Weights of a small GPT-style language model, trained from scratch on English Wikipedia.
Size: 10 heads of 32, 38.6M parameters.
Architecture: LayerNorm before each block, learned positions, biases, tied embeddings.
Training: a variant of Muon for these matrices, 405M tokens.
MLP neurons of a small language model. Each row is named by its layer, matrix (up: input weights) and neuron, and shows model dimensions 64-319. Each number is 128 + 24 x the weight over its row's rms, rounded and kept within 0 to 255. Numbers have three digits each.
Before each neuron's rows, "fires on" lists the tokens most often at its 100 highest values on Wikipedia text that the model never trained on.

fires on: " while", " before", " land", "ool", "elf", "ive"
L4.up1241:138098099124144104126114136122080135161162118093115094162120158146110145122153094158154144082088113096120100088137129106129118121130155123160116085158147127118121116118076090119123158101151148122142109108087121147112113155132137088122148126122108072110139112114095168140102121124156135086117131120118087141125090129128120161104126128140115138164111111113102124115125129123118124154143126108156147139119143154106125149125143107106175106147142121104160145134110148163127121118155172150162138156133160128154146145090141131109123133128073095184119135159139145160139155165114083127118175120110132125122136114144179145151124138171107131124150206099078103122143117155106150107136110184106128105114153167139124099141156113178138122133120130121092126126110132105133109186168114

fires on: "qu", "sk", " thr", " equ", " cr"
L2.up333:087163142185133100116151143067173145128153122132177175140142136111122115144138111135093091092134090073124098136144117128153130157063138148081091121107120093140121120147141163101152126104109098150149154127091127128100145158141105140133098158092128133152149130102154097084106132133080141115141106143125117141136142121072128130152152117104130165149119125113136151097094141114149093111110095131140144126140115141162104179118171114123131153144141142141119112122118086150134106122093153113112123101109111152173139133109121121107153150131156112128096157178113082172144169079069140101128141119138141089089110135148133114107157157164136112116122133156091183153125122117113140158102125154152102149129111160138160148107158135134153106096154121079120160133124144133126154111147120

fires on: " col", "ix", " national", "oup", "|---|---|"
L2.up531:105128120099102117122117098161118088106111121106112176111078127157107127127118185140191112141143141138169134119120142124129142129086126155082137153128119148127144094108127171112140136147170101119121173163083099146142114103126170148138175147119162109138153097092131161106119134131141147114121129108130159115171119138159188171139147118156125152147085128143125093124103124134164106176108114084156115102129148105172159137110115150168110120109110137155116115158130110117123114099118147062138076113150128155098157117108133066177170134167104119137138109061119130129113153149123103157123139119097133137151085111123082128133124159135102111113120106135114125115110149107123133123138128119120097101114159106108145136137114135131097147102149112113175155109168135125126135148152128

fires on: " in", " of", " election", "in", " among", " under"
L15.up344:109111088133156129145143171095121133112092113126136115172103123170117084113110084148201156132155133123149160151127135146160164173104100111121155137124135154147105106132158138075111137156131100129131130139145155123126102115145156102151099109138155146139106105123137144141100097144100146105101122079110122157154140132130105103108089108125157138096088131138135145099150107117150121151145070151091141133171113132142148094087106115166045103137116135138149095107129137097119156105101134118148113112098128094103106119119144149150118129144099145125089142120146130126140091088125140134152160135121101079132148139094138147109121089115112139122100150179136058112127141137167172092111161105125149148156129150115146089104113133142071077153134094152125118125132116101126106163144184

fires on: "\".", ".", ":", ".\"", "+", "?"
L2.up201:155140131134085094146135153132149082128135078101089125094130099114134136122146144142151161083112144097099102131159111123160133107143166152139103148167095136118157157120134116139140154131099119173143103120167115097157113117085083149143145152150118150110147119090143134133120084143129125091082084126148111120119153126109115140115128143130151116130112125119120133140113098172110132152153126106149113118156111129153122107081082143112148135135165183082117104121168134116166120104119100110109122131158104160151153178129113146117136141177121100124125136188105115133094153122083131089092107125081163067105112123112110147141124142137103093123149133110122146137102118144150213145150126120123160124150109148116113120093167104176146132114131094141092165135146147116161151108130153

fires on: " in", " In", "\n", " V", " May"
L15.up423:094128117122148157143142099159113170108149156119164135139137127151122095097131143160159156092131165162116184149149130118122138110151146125117141143106131139121149158157176110125125106159097124128130119163091075115127139111112121063057092114119137145110124094157122123089131145127125113127154099111108143156089148120135123123107113162130098120142165120094107145119144122125111089109093090116131119147110151168094156128128111122175141142172115124182146169144129138142135124149086074120095103128117142096102131150145109143119151121087116130116128108139101093143184117137104142092074080093117082097127099114127112137121127155145170098137098120107176122141164156142167150107114156147163123130099110163144150128166137126097091104109144116110139134123143115139148131090134125

fires on: " M", " m", "m", " dem", "em"
L9.up580:129125120133120065099138142094125115108102107118127142094109156130146113139107133062156099112102150132115117092154136116114135145136155097109102137121085095107180123148088172170116073119132145146133114173112115150126132119185095141100088101121144110146131130131131097087141116140173141145139143102123107118135120161135098141159114103126136090117143125137125102149076155133129178145091116130123156121110109115114084151120095139131153114136098169109073097110163154099133097121055105141107119136101126113122163096148116113133113108113067163108141102096132128158131130114135126147130136167107134115120099085139166075120099088149116087109121099115184159149116124145131124153131096154170151150128079107158149110126110095146112114125128138136115144143137125112164102101096101

fires on: " All", "ited", " No", " Public", "id", "ree"
L4.up718:196131106116124141131117123128139090107106134137112120124124161119112168136117088121145124132115157105081129148158129116138112122120083108122141092149116107079159092107145118156175085173158122106149097148134166080161169167160102154157115126116141167112099114127172101135079116158074091124104144170132135120150152142177096137119173134125118142152144095127140153125106085152107110102145137148100125135117114137115129151164114183139139103113074163114136134129190142087136153086130119116136121116105133117109144138145136147129141119143134165138140108122142138152107080149157155182143106137091144108107102123120085123094127168137133124139131127132103146124154121129170125117130089092149110147133130129148148121137100116102118143068141134111112102124121129127113103122115199

fires on: " in", " Team", " GF", " contract", " and"
L2.up673:146141102128142135153144081083120127128154088112150099179117120070104098122085126151145137174095115137138088111135099143109089127093117112107122103107122110109148097126167086107141112139097147157151133153119114140184119137106110112135089158119108139114134129129109137139159102129126140143128133150123161087128105150083119115116091163164128161103165132165123087123149153109146107156096112111140170141136151138095155149117154151123096104126176178103146117103142131106146131113159141092139162166144140117147175126119144174164101080119138090123115072145126090125143146089112162118078174142174136136164102106157180151118090157090146121160128154107118138128126156096136143097119144109042133124153112118116124119156089085108138162123101136127104096107123153122132122106115117

fires on: ",", "r", " as", "ud"
L15.up1398:113105120122142151147117116115105102109128115168126120141093092110159163160152147112168122103128125110147141140127101143142138149105141109113119141132091118097150088139100121148161128113109087195153104131145121109137122115136162142167173114103129144130107123096149100118112102102159108089112135135093142144112133163141138063133130130133142102202137113151116123140128122115114134158132122129120165122116090179128138159088123108121121194138096111158097140077097158143151147114119130095118166115110136103124125133113119151128122114159128129111097106115150139117152139095109156126118101109092113127099125109114155128124146105116148149140107118091115112114168173099155131151144142135122123108140167131118100114184154113142137152163113053133164188121116096161102078154094119

fires on: "land", "m", "i", "u", "ant"
L4.up34:120118128153075167100106102152086170105108152113124128147167151128113124152108096104145136104104138073144130148109141092140092119120097169117144141131096169109120148134106108120109106152137095116162131135119128114155121145145150136144088086124111141106086101102127162132117129140086133138152106186140130140123070127121137068104158170128083139140130144116149113124112118089096135123096122097122170161132148156119119094144105201162128151120116102127166144145101140119131144098095191123122109149091158106159116167121152107126148119139099134133164144116142180130143144116153149130201139167111115107130151134137123144124115137144102122124120140128113110115154165141098124101113117132160111150149196127109147159177164110180157096134124141132137164081077116142161118098126164

fires on: " and", ",", " or", " to", " in", " not"
L9.up488:129159088125102111123127098095098133109094122116123110161124121095164107128086146145103122133133125131115105105104129116104090147096126119081172115139132152134147130160127110093123145108086167082155125108123140085110158167096085093122124102128087146103103130100132159087165113127132100106113117091153132127143108125121132125146131107089112153137124133116145142145131138116121101106138122137107149087100143167105155092107135198148124100112126154150139136125145144139110153154115147157134145115103133170126123118078138127121122145137119147119154133129145100130113110104118116152116136124068098103178124085121105097103136119148178116149143193111163127109126174117127133142115125136132126166107122150174160162118087096140161141096138145150057147104126192122129122151116109

fires on: "e", "r", "k", "c", "ric"
L15.up926:145135098125122133132077158142096152120140126204140145116145092105109069082136145127111156097108137146135107104159131163079115162090131123141116148083106134139151119132161112129101103157112115129104073150124086113096062140119127132131130159137120123129146113143138129109093131114114131161141124141140145066128139131109138140111151160107101111167101114132163109151130133111144096122149132107145068117151130097146113137080128137144127148128128134147116145177134106074182112128138168142130152150138110110170101146091115120159130134104114120109127127136102159142125111143144154078101164164119120182121106163137110113133122151124084144156118139105128149122120105161138161098099159136141097114097118169148162139109128139176123157113150114145122138138098111162162129145110146

fires on: " in", " on", "ip", "in", "ed", " of"
L9.up390:175153114123095109098128121126134148120135078069152145126080091143143118093150110178148136131111091122132149124086158140129140152130142085133146100114115128135133131157117169111108141146131140124169106146142139168181089115128131106144125132094059114190147111101123135159101101131109131131145139114118182102120110147142145141119146148143128108130129104182121107110119129162126139090092090108108160127121079170110128141112123114188158179141139091140135122118149127086088129122111143146113134109124106147128098111158162093142114145142087150145149143122135171120108135114148177156117125086113131129147170131088184153112144076147109162109145152092136115123116129129157139113102138114139127167105096149151143118158133114091121088094108150121110087115127151137152102135130081

fires on: " (", " (−", " for", "(", " a", " with"
L15.up525:122107133135125137086159116114131198105143087083103162139147108146135160083097150059169133099130097170136108134118107115122129128125155099161124103144120108098112144140084079128151114134150151117118126130122143138140141130092091132125150077113116125119117106132127154123160066120143092127131123130121119152158131162114122138159102173140137087169162122089119117124151123161157113132124105111111128140155129099102109110123152122155107116130117147120124101115119121113083134128134129160137140178131149143109112101131119164160128133145131113131154108096137127079121128145067091117152100111158142133166129134147119154088123123130079124117123127068086143129128138108119121132144108116095137108115132106123091138150148117095129143152153125143107068138159196107166123123135142

fires on: "i"
L9.up1427:156112155094143136122101103152138114160124146138130173119123125118110087083153157122153101129148123119130121169129115120107120136171108129127105182155149145126145157098087144133102115104115109099154099141134154155170071117106177172106141085132157136145118146090111116143161134146086117117174109125159139131144096138110133118126119166066119097140134121158108125125135126104111135137105134142144122145105124116116133110144140157155167122108117096122147154137114125119102113120139159113139122053160099129133082174083127151111124122150161140144147158106118106163140164119107169136153125176164107127154112120195103135109096132127162103097094142115148140105148137172141107128175144135148121127162118131136112130128085132141047081196157121123141133104144150111123117111154116

fires on: " par", " van", " pan", " Court", " court", " Par"
L2.up15:094101122136116100146140106077100116147103152106168172110106150191100122124118143102135124133139110133169136111153124095130082137194144118132084130116094090113098130147157158084129145121120136127133116154113123130082129120197136155137138147126120094154131131177120098113152124154123106098083137098131164150145136101107088138141130125102117097161112120152144121120121162098096118087104138171178109169151166139113135149133159147127107119096159145169138105099157141110134103112135110132081161139083117137132135140110122103097165158077109173128114155171129111118106148109140127140149148117145121098130163117147135149136115160125110101168127128162106108136136107102116120119107103093151131129132134141112177129177116132113130143112160121114091140114115121139132160141130100

fires on: "ern", " daughter", "ely", "erman", " son", "eller"
L2.up604:182115157127131137135122156133136112131064114099141113115151153127109150177139112132098137141131090131152112113130141132170106159125136149149130164127121122113152151101133143155116155149104128134125119125133120086104134108138159111128126116131089137122166125104132110143108101127129132136148082146120105141126150191149126159168154154118121108154114115132114101102082133107113134100134149093131079118115134138115099146083148122162110143089097103103139136130126117200125133122141130155161131163074071122161103143117118111119144125137103110135151097121134133142138103155128161161101157131116120143094133103136110179097125147145122107150126131092151163171134160124114112065130184118160185173119124089121122146148121114135151131163105119098153152117144159121120126106096121

fires on: "'", " \"", " '", ":", "?"
L4.up424:127161120110116168106134152148107132149120094110094166111162101124069104134142097164157163159131084107112131089158096078119142135136149112131070134145134138122151141134130125114105114136124107118178079148152077152110105135074165083198118159139112095129142142145117124137107106127117125143100148143111162115144171124099113153109111095117157170117137112139086159136114108103153091113144132141086150120101112156125107109125093114143135110125105144121111114123132127151131079156103166140121142166082118113117163178105162135103116122146146110117170133105141115124146115100095150106068128120119134138150154166106144098100099142116165098118162138157127129118124157126124179166105115157077174157144106149154145138163104153137115156077127134127133125115129125099152157090143141

fires on: " as", "us", " Cons", " Per", "ign"
L2.up555:123139148127113087120124136071113151183127108085166085156145126140085172138119103132108129133114137157127114132132133135098141113130127121091173131141132131151115149103133105113140123134115134138170120126114133156108132117158111115081135117130138151138104143123121127122118083146088139155123146150104086108172141143154087114152137104138141114136144120144103164141152150137092152120172131163120113124093163139107139102078109137141173092125121160139175114161140129128132131119137159139123119174103071092129144088129090159141151135125117103126150174171123116166148133137115117127141139110137127111164146113106132161141103153158173134092121147104135160097111101082157147156144115138145158144149108163148142100164122136188136169094117114123100134131115108082132127122183145

fires on: "in", " In", " in", " Const"
L4.up1222:130150109116168122142148113141148087136144124130126149118063129162117110138131108123088131110130163133129152143156137157103156127204136115163116137089105146084154133179149090110137134163112097131164063128136129144096089106119130141130168132142073184128110082161149057106129138130129128140140111138097136134138112095093103167168121090122106160124093138154114141105135175115165130107092095160141159152123117135129114130092130088185090147147122113101153127067140135133139134153097151108115094112124105120141123161132144135138135130115140147152105140127133139098138107080110113122119158141120098121124169164138123156109117104157154140081146119129126141097144112127112139076126154115146107123129134163117115113150117118121111114131141093098110131120120130121167158114145110

fires on: "’", "'", " best", " high", "American", "==="
L4.up189:129165113098155098125098168140122164129095126108144138120093151133124127111085144146153116160125116074121129100112093102145090130143131111123080114150131082155185102142134152139114106101142137125146140126141091122141146118125184142169076110121089121137118123109181133114097098119123133149139142125098113159141124104146118133093164148120148084119089146147083155165131118089105149137114132129129159134175076119136102123113144159124115127136123127154077133145166109115142134118124158118165128084088077106144146188070130122145153148131146125142169129153154116139171161125146152108156169127118115090124169089094120117134150129170098133075145131132088097111106151102144143147176149120120096107186100176104106135124174121155137106117082090149088089133136099146150134133121119

fires on: " The", " '", "'", " the", "’", "ator"
L4.up1023:124161148110093086125093157094115136127095176070146144128110175140118114158147106143124121167104117141072130130130159102125142143071101153153118116165094151123150156155159162100158119087085141143096128136119136127139105154119158141141125125124143151121103176148108128107122111124098095115118150091127111134138158068133120128141149135104135127115122175121122132124111122139146132111091108162105133128085141162187092168127113144153127107161109129108142097131127111151141106152135132119116105096109094126116151113106115122117109090094166151153124125122137176120074128133142136150111120148066105142122154114127143104100092097090154138093121136149154103093110129108115127133153125107104113166131116160128136119115147137144081139082143104107089089124143102125120131100121118

fires on: "\n", " in", " the", " of"
L15.up545:117137172137126123111099104152143093107159091109108117121084129148132142095159100151151093152135112149151160071145138126079144126117121130140138098165159118118135093119108144084069110127107103133068128149106144117130113116134153156051110136128135121150169123153129132123105159104101169133109136116156162155091130112096122116118132093111129105146128144116141141120126141134111144136140097120099118136155136118099115093127158127160124178144141159131081093105142167136126108106106124147098141105131134107099090116124125123080117090151148143174129128146148137144143126100137118119080125110081120138155127128141178119096120129145098125139125110112151095077097178140129155159146132147127144119106126126053124160121079135152091116141115153118111148094130131161104120204126069

fires on: "P", "p", " p", "W", " P", " C"
L15.up1105:112149097147165130106144108075145137133161118090112070121148085093155119160140113111140126147105148135109128098148159120147077120159076129135113162164121103102124124150158090131124108148146127146129122121111129111156140130085116144141143113139123111109111119147112096126116118094117122125155122085168101099139177137110171176141123120064119136133128149151186142122106095125126122136153132138131139118190100064128100126121133138136101118117141121122112080121079137118103106135086116145079136122108107092103113178123122157127112138169115139132133139168141145159080151131138096137105130136127069132145131117168119133120126131140128130114162083120160107118140121136107126128050101131096142106143103138115131060098150103157085123107141115134109151115135128107102145092109156

fires on: "are", "=", "age", " levels"
L2.up1107:124137126153168111129216156142129155125079143122111152114159117091143122128145148120126101178128114121098092136131137108106095155110114124145087106116129101150123109132132141111126132166130128111150182120087123127158133118099151097098133138147097180116106150154135134106139140096146118083113136154101108120153119141094132172131152138099175110159108128149114103156130136180134094092133130147126150164138096118128135103127136111110094131128149156117140144113107139086102142161105103150136083110132131118128079180127136111107115157132115159112162191134125136147178148142165153101134122132112109108102121128124112134092155141120140143138167145119098083105114092084107133163117117152149171088144145140108125076148120097166115124116182128168125151125175129151167145134098139

fires on: ",", "\"", ")", ";", ");", "\","
L15.up1550:097134135151111125133146127140157159173139130124120128121151145136126135147104112146134151145166151143123096138134107087139112106145130126135156106104122139182129100115149144128157113092122101106111120129102151138167127144124132069140073156125118077140093143135143163154150151132159133085078163153121162086090072108142135137128102133126171115084117144093103109124108146104118157166139150127165093090168166152112086143146185108136150140121124107117127111133166157118137174122142162142129116143153116165116145092123170108161105112157164108116110148120111110140128151095098099123107145115093161089140104156100184124149124148134115154117117178141061130099157152131116160157127156107134134159131111147080133090139118151142118161115092116152163155147117098148128133129106071

fires on: " and", "a", "-", ",", "om"
L9.up1360:109138088105153116156121153121165118146128133115087132186160154102113148124087146168136093159135111115104130112107148103083085124131144121120124136144123171155114105169139132119084125131154166131118115130162093117114140094145133119115131140187142089143115128175136136117105082130146087130137112100155154142136145183120130119142093120104125114135130095141117150130117135147127129106111127093123134159164080131088110110080102155165163107099187130151120141096124094108105118104159141126144141097090115103151106125120131157142098137152097147144104180116100125149090114120100175101084105120129128122147119103125134141119161138083125133138104129057134132152157112079118123160132137146161142081103154156118163136157141116136136099081148123165115089153131151167143127125102115

fires on: "ure", "ures", " film", " anim", "rait", " map"
L2.up1444:129079112149094130156146115147122126126150157154157131133134123122157131162086165118121122138144133112145128131149131115130121090121115105116157111128142124163101124108100110116130111158183087157177135159160122128129108124127122165126105120126148105169151123108107148157109154124109114162124099147134124149108126110158090134076137147126139155110108131109147136205132117119099090160144121158112128147121099107086094085122100160079128121114159124166142193144107106137166139143129113110159122104126124136125131146132153153091149127153135093131106117152113109140152153133118110162150132153133123092134115116114200105133163116110159123194139133090150133095064172156115119182124152138123139111137079128116141153122114113182143087123124124136072129127109064105141118120099151

fires on: " and", "),", " *"
L4.up374:156097145113128136117127136166150114149137132151166099093136122101129125152129087175132105106127122136115098116151143101149130146083109114141148094115138168145138148150110112165171179130130123119128116118120124098119108137132155147108157112113095177105133117082119169078133132132107172109115104152153139134115133141093113102111126127115123118125131145104120102164087139124133148120112087127124097098124147109130118143162130136134162130122101109142205125119101081125134132136145124150127120135129113122095141104171118150145111116178124130135143171153098115119130138092119147104110136183117098104125151132097123137108116103126115111079132087108117133141129140117105108135160113135121153139110049177107145135175098108149148144149142172136123159119147103094120133143130117

fires on: "ull", " Navy", " Squadron", "antry", "vement"
L2.up565:175115165161149084160106101139106105105127148164141185124161123132133195160121100148139119100147101081116114151133145139111092140143156128153140148132158088132142111159128161102123110119142113110145157090077133122165126121109136135169140130137092112092103159102142110160120151127119142128137120145145127137137126120121090128160135118116112111095164172152162176141164135132151096125134138109144114111058143101151167127154140128150097131189117162164138151094169105104130121119150160119129157103109112087146117111118105148135117114104127150156132099104106127127149149156144157163103143125145138138082106140132099102135131134161130081123122115095130160160122113126151166136096106127129134172125132154173134105140140140119093149104154106169097058127116141158187122144163067

fires on: "\n", ")"
L15.up1462:127139110070140159100162122107106105120125115116097152102133151117121142136122077118142112139109129121122084093125148114106125147178131114124109149139143101123125159126142157160108152141136130102143170156117071168128097158152135148132152158151128149098156114116081160111110126142138148077111145099115152133082148106139129116135152081118114140131134072159104157127110119145087112119161101068137149121106135123100172131122155118141104165123149130145141152129155123112110163135162170132120111156117128108094137122113121149144173155101087150154142127107115134160165159104156139107104094127109078108153116157119164132181151103166125156101099116107213133118149163133119160129123144125121113114134114111125118135161100117108103114151144109141132125095151143135118130164105125

fires on: " age", " of", "v", " to", "ary"
L9.up499:116118126091117151114158116100127132166162168083115102082169161095114137113140117139130164145146126137130104111139122094141076172143133164123180142125172143121142130105106142095123091151101120135087103135139147112138171118110146116162169123107144109110123100126142153152137128173118147144057148131132107118115103088120124144123112141132141170129155112158124067151080101126099125150145164137153148124164116120123131132139106112092111100129148106119134117090133101137132153112095120106105164141121173170110083193147148126128122107135154156116094101152099081139106116169133117114130089120080138116124112092116094168153101119136152139099150099122142123108118137120121114112103115114059109140145142115146131169120147129105133104115115061133133123147094093126157120143161118

fires on: " being", " singer", " under", "olog", " fac", " band"
L2.up1543:080142097119126140127160129154111131142082114133140147101058135103110152162125147120108150154165152112125103119123135142138116117144147159111127104116116103119124128175105158118090155181100120116139136153125116128097151167110110131134137124127130088142131133154136095121113111137081184135109110140121119138143082094092106114155122125126148068087147120177120124159127162144136127117107166132104119133156152119131133121132082127140110117103142106099093135162118136178143182134102109129117153130103095077154134169143118083158130126117106173113098125163137151066118133115157118149161102150103118156148148106151169128123101110175124077126167090094115129179148117107134143128175102124122167110141140154126099132163141111138127125102109129144090095157136102099101144148166109

fires on: "ov", "k", "sk"
L2.up6:053154113131156109151093126119146118122110143151162088124187136116136096163120109151141123062087113092146139105150092182114130127126106135115105122132161149106155144139096141091140167152143111136149095140080132103123120131152120130120165140140136147137182127154127123151144144104120152137162194117119147162133117161122132089122139121114117148146144109111131122125132163119148152114087132168098134119125080147177117151175100110118141116098129123130133143137147106122127090157100128142126135130096096128110157122182136147097153137133169114135102101145154104130084103108131151108157127144135139109142103101125129080139107139148122124145119155117114151133128157122126142107115102144158114110069134165129154140173173162127088101137137103152120105135090099105128141123106146

fires on: "r", "l", "c", "ro", "i"
L9.up954:161091134143106131154101150164135116128097138127168141143105108118119082139150146144095132091118114168099134130115080107101123200150121145129130130136110096140148139139145149130105125135135129108088099140124119101142073132128111145142154127146101131168121126112129145112074147178144162143154082141107113147092162101121113097120056136107117095107153122157088093130111107121116083140135110134129154106131071187136118153161136124101145137161146092105141138147151124114082140140169162109122132139155159128146145151145169109138129094118104159088117144167131112149129155114123146132126130116072143113141103130157095145158131196165107119145156126124117124097117113132107218108165139151110091106130113127126124112140170138097150121090084087115085148125137140168155142105155141

fires on: ")", ","
L9.up1332:119124129067134106093111136165154165148109143148151125138139144128141134161126107117182109163132123124114136088065137118119102102179134118158125100133092135147132156051148131108134173134111131102144124100148148143135174164096121132140121092104103111150080158107110203126140146144104083106112147159095144143096096128112188173142106137111098152096123148110106154127156102087138121081149107132170142095088165131110123160162141108109115111154120140137132140133144122145082107119123146134122098091125102105116109119132130132106117134121123149104116113144122145115134152121123089124162139137134143116136097123166177183116111135154121116117101135125102131126098136133154168121126153142089145106124092148145136116203113134152079106106117127166095136153154141151120120137114127

fires on: ").", "\".", ".", " rest"
L2.up920:140161122129146133110154158140182102132100119109098143109108119141147115142142085105121112128122099091072123111148112130109128169157102103187136106156128117088135176146098136170112130132128128177105104126111060066151124135116112105123114125150120166132171094186141096139150125184149132098074113142120119114130134124140119144095136105135118147157131102122134134116111132139137134140088091086100107100122144142172089125123139118107070126153091133139144101128106124122068103110136147131129139103162108127135129156156086151109110144177128169148141146165104136141141150096097139140111091157112164119146101148140111148119155092119129128092107118114108172140090126158102180132139081129142130111105140143136124167137130095166110136115145121115121150111111127118120139128161099

fires on: " .", " \"", " '", " (\"", " RUS", " USA"
L2.up367:128137132138123131129185155153107095110142133125112158137143112142105096103137114100144109103135124054094105143132084103112089178149128146142064101184148139119151137142096120156127126117084112142128108112175139095105097097139122138111115141139087154094134143146113158125162150155113124137087090126120180142152149147157160123105125115091129109147144097122153103157118143140105107122098109134130103127146129167156096138131136151136120143145088166114138149123150152129142092119129112166162158154113156137094118169108156153162164111170120098125123161120108117106114165133119162103124138124101129136107095117141109113125110088129144113103140119137133125129130141113120156144185101105119098119097118143138186098169120147131123137129141082132071164112121099116114113135142126

fires on: "\n", ",", ";", " and", " *"
L4.up542:141127154164123148147099074136135092133151123137119100090121141152114091160133118115140104115046119137143111129087188112131149149076094108137157121085099112160145101098116125158111080085090099116125129111146105149126115149150121126131124135143097159141138127117096149120140142153092143134134149160098111122167108130134114125166152124096132124118104126098093135140162144091111125085106109144137132111120093151095130124147099119121134112134097127156152117113127112152138104165157111109120117128091097131108123162103121117143104134136136124140144145112162147131143144089148121111114105133093090122144118160136136146061109134102132153136152105109126125101109143163152091131143151099093148175147061102141156150165104071133115115141133180166100165151157136091145136088091130

fires on: " M", " m", "om"
L15.up1308:170134146172072126120137139097184132173094109117091085150102109095134152130120104128143146123137125155114178156112121117137094159126128125158077143123144172167090139137149144120112106148117156174120116126138109100107140118125132130131112108136162097090147152049103136110115131120153152086111114129142151144099128148144180133139079162089132119133138118131135162139136152133122141123124161134058118131140131092106086139111106115158150150132122115113137128083124155105146101084139101112180146152161103123141174133116111112151136109119114126072143175116128142130116130091137158121124114199112083155118159100141167108122146120091096113112149099099147181134111153159115121095110133142124149149129109130165165124092131140157111134102114132125161121142104149150147116115124116

fires on: "ar", "an", "ime", "ass"
L4.up7:140149154144134176129121110079151167115132116187114106143101131126108101133155115115106122136137135097083107128138148105165139124153150091126087131192108125153133156097132110143158125123107105141181135129111133161115109116137112151096126137156092154103077112158111117101157114144136134125111141112127148117108065107096107101139093100109180104138145066141078113105159140101129136099167090144145153114086117137126100131086110113163121127083118129141101144103173126116119125142141084092120126089145134129115137150146167122110129127122142135105110140152101126153122153085156114119191111111132099126120118113100117171124156116144159149140151115099102137168109185131101163103152151138112150126131192129088153124091213154102124161101129146146099115159146097157168120130149138

fires on: " p", " P", " early", " mid", "up"
L4.up1516:084142157121150128153103113129123119150107156170112192144141131141099140146150145149139123113145158089123141127128125142118116113140129094129149127114085097131137047137144132188132114146106111160141134107130129137164144133089088119112176149136129133130133142149123131154114085062124118103145109112203121077112138141125138157132122119103110079131117155123146129141124085132130109141083092167169120132115136100133115129111113136139120145133140082128089108151106137137108127153106121123162145126149120106140116109152148105077130152177082111155102105145164157159080145147148113139105114113146110124176139115120151149107101158101116134166132084128126146088120141091128126113119080121109160126125082161100086148155153086148111136172105084140064153132140132093198179170090126

fires on: " pro", " Pro", "Pro", " once", "ö"
L2.up1263:159162125145129150161145098109128135137093124127092135147088131180115121164117148103121109143127143130106185102129114137122142119139093131109159104143151113117119126155091142119173109114100125072138161135108112138143150094125150082147132173133118128168093161109107125135139114159114083129133171118149090126140135169120101121119129104127143170127163128154138102137119127153122169139130132100159142115123164105178135126140145098084127089112143092088135122099114155160111146192101115133147160158128134156109116080141096129066130127142125124150132101151156126148105107111093111116086117097150101136076158165103131129108135145102122116117089089144113132133129110109116122086138131109086155113163091131157135096139129077142152131140132134152081123151112088080147138172103139

fires on: " a", "\n", " 0", " 65"
L9.up653:127111101134139118105096117130132108140119165124163120121116118106114170145138089111150127144130176139141140144116136089128100095080123110129151069102088109136135110102177137149116104095139106154123098090088130118128130175127149102128110110137142093108116115144155155061099161108122079115088133151163148110183102137125089131121065147094117125148160105122104151086173062117128122127116107130127125117143103141091075140135103151126124150080128119083117098097153089143117104175138164108122119151115083129133128102130137126134138143121125108141127102109133114113094173103143112148090118098121168136154119130116115120116137135130152130113113124123101095092135130132141127113159115143159136118130123120077121090122144150075132152144134121107148136060165119140118124151150089

fires on: " /", " as", "en", ",", "et", "ost"
L9.up645:117080157109197107146165153076147129111136124108094124128161129142126173176102116166122132097149149143145114169126126168155069129097137110069101150114124128083111100128126099150145116116106119124144147127143131144169165103133167137107135137114109119167077089146140171135142143098124136090095131129167108155149155114179119115162146104119139130137144117144124119113142136153123105139120096135108106107138138174116131109113111098161130150122084074113149128100126113088098155085162124149168077103118160142086148118106122101108126114085124142130104135154152075123148137123126127104153106133127128141169156175151121143105072123131108186135107135145090113117109155139141099162135115133087145083118149139108093140148114098114115152146165126117144126124114112158161150165140140

fires on: " as", "alf", " h", " Per", "if"
L15.up385:122100067061145143152085165142117199150084148114146107152149143140138142107162131152135139110108097145135105169124094133136115156138108122132134156105128106140110138098130113153137120152087139131133110143106160137123130107138110105121094115146171116138145178129084144107150159120110161147107136118124132104133144129167151135110173072130103133140152132134081176079137147164107166132148140118115178089167096163079158148151164125125163149138112145115109126117104157124109199107137109139097096135136133142095161115131118145145157166112087144120144130141139121168136158121119103127160135126170114121120125129130138091103121146138119089125125090083119156095146111082111139138096141145125117126121146172094138055109099122121094150130135120118135088113170111144144160082139144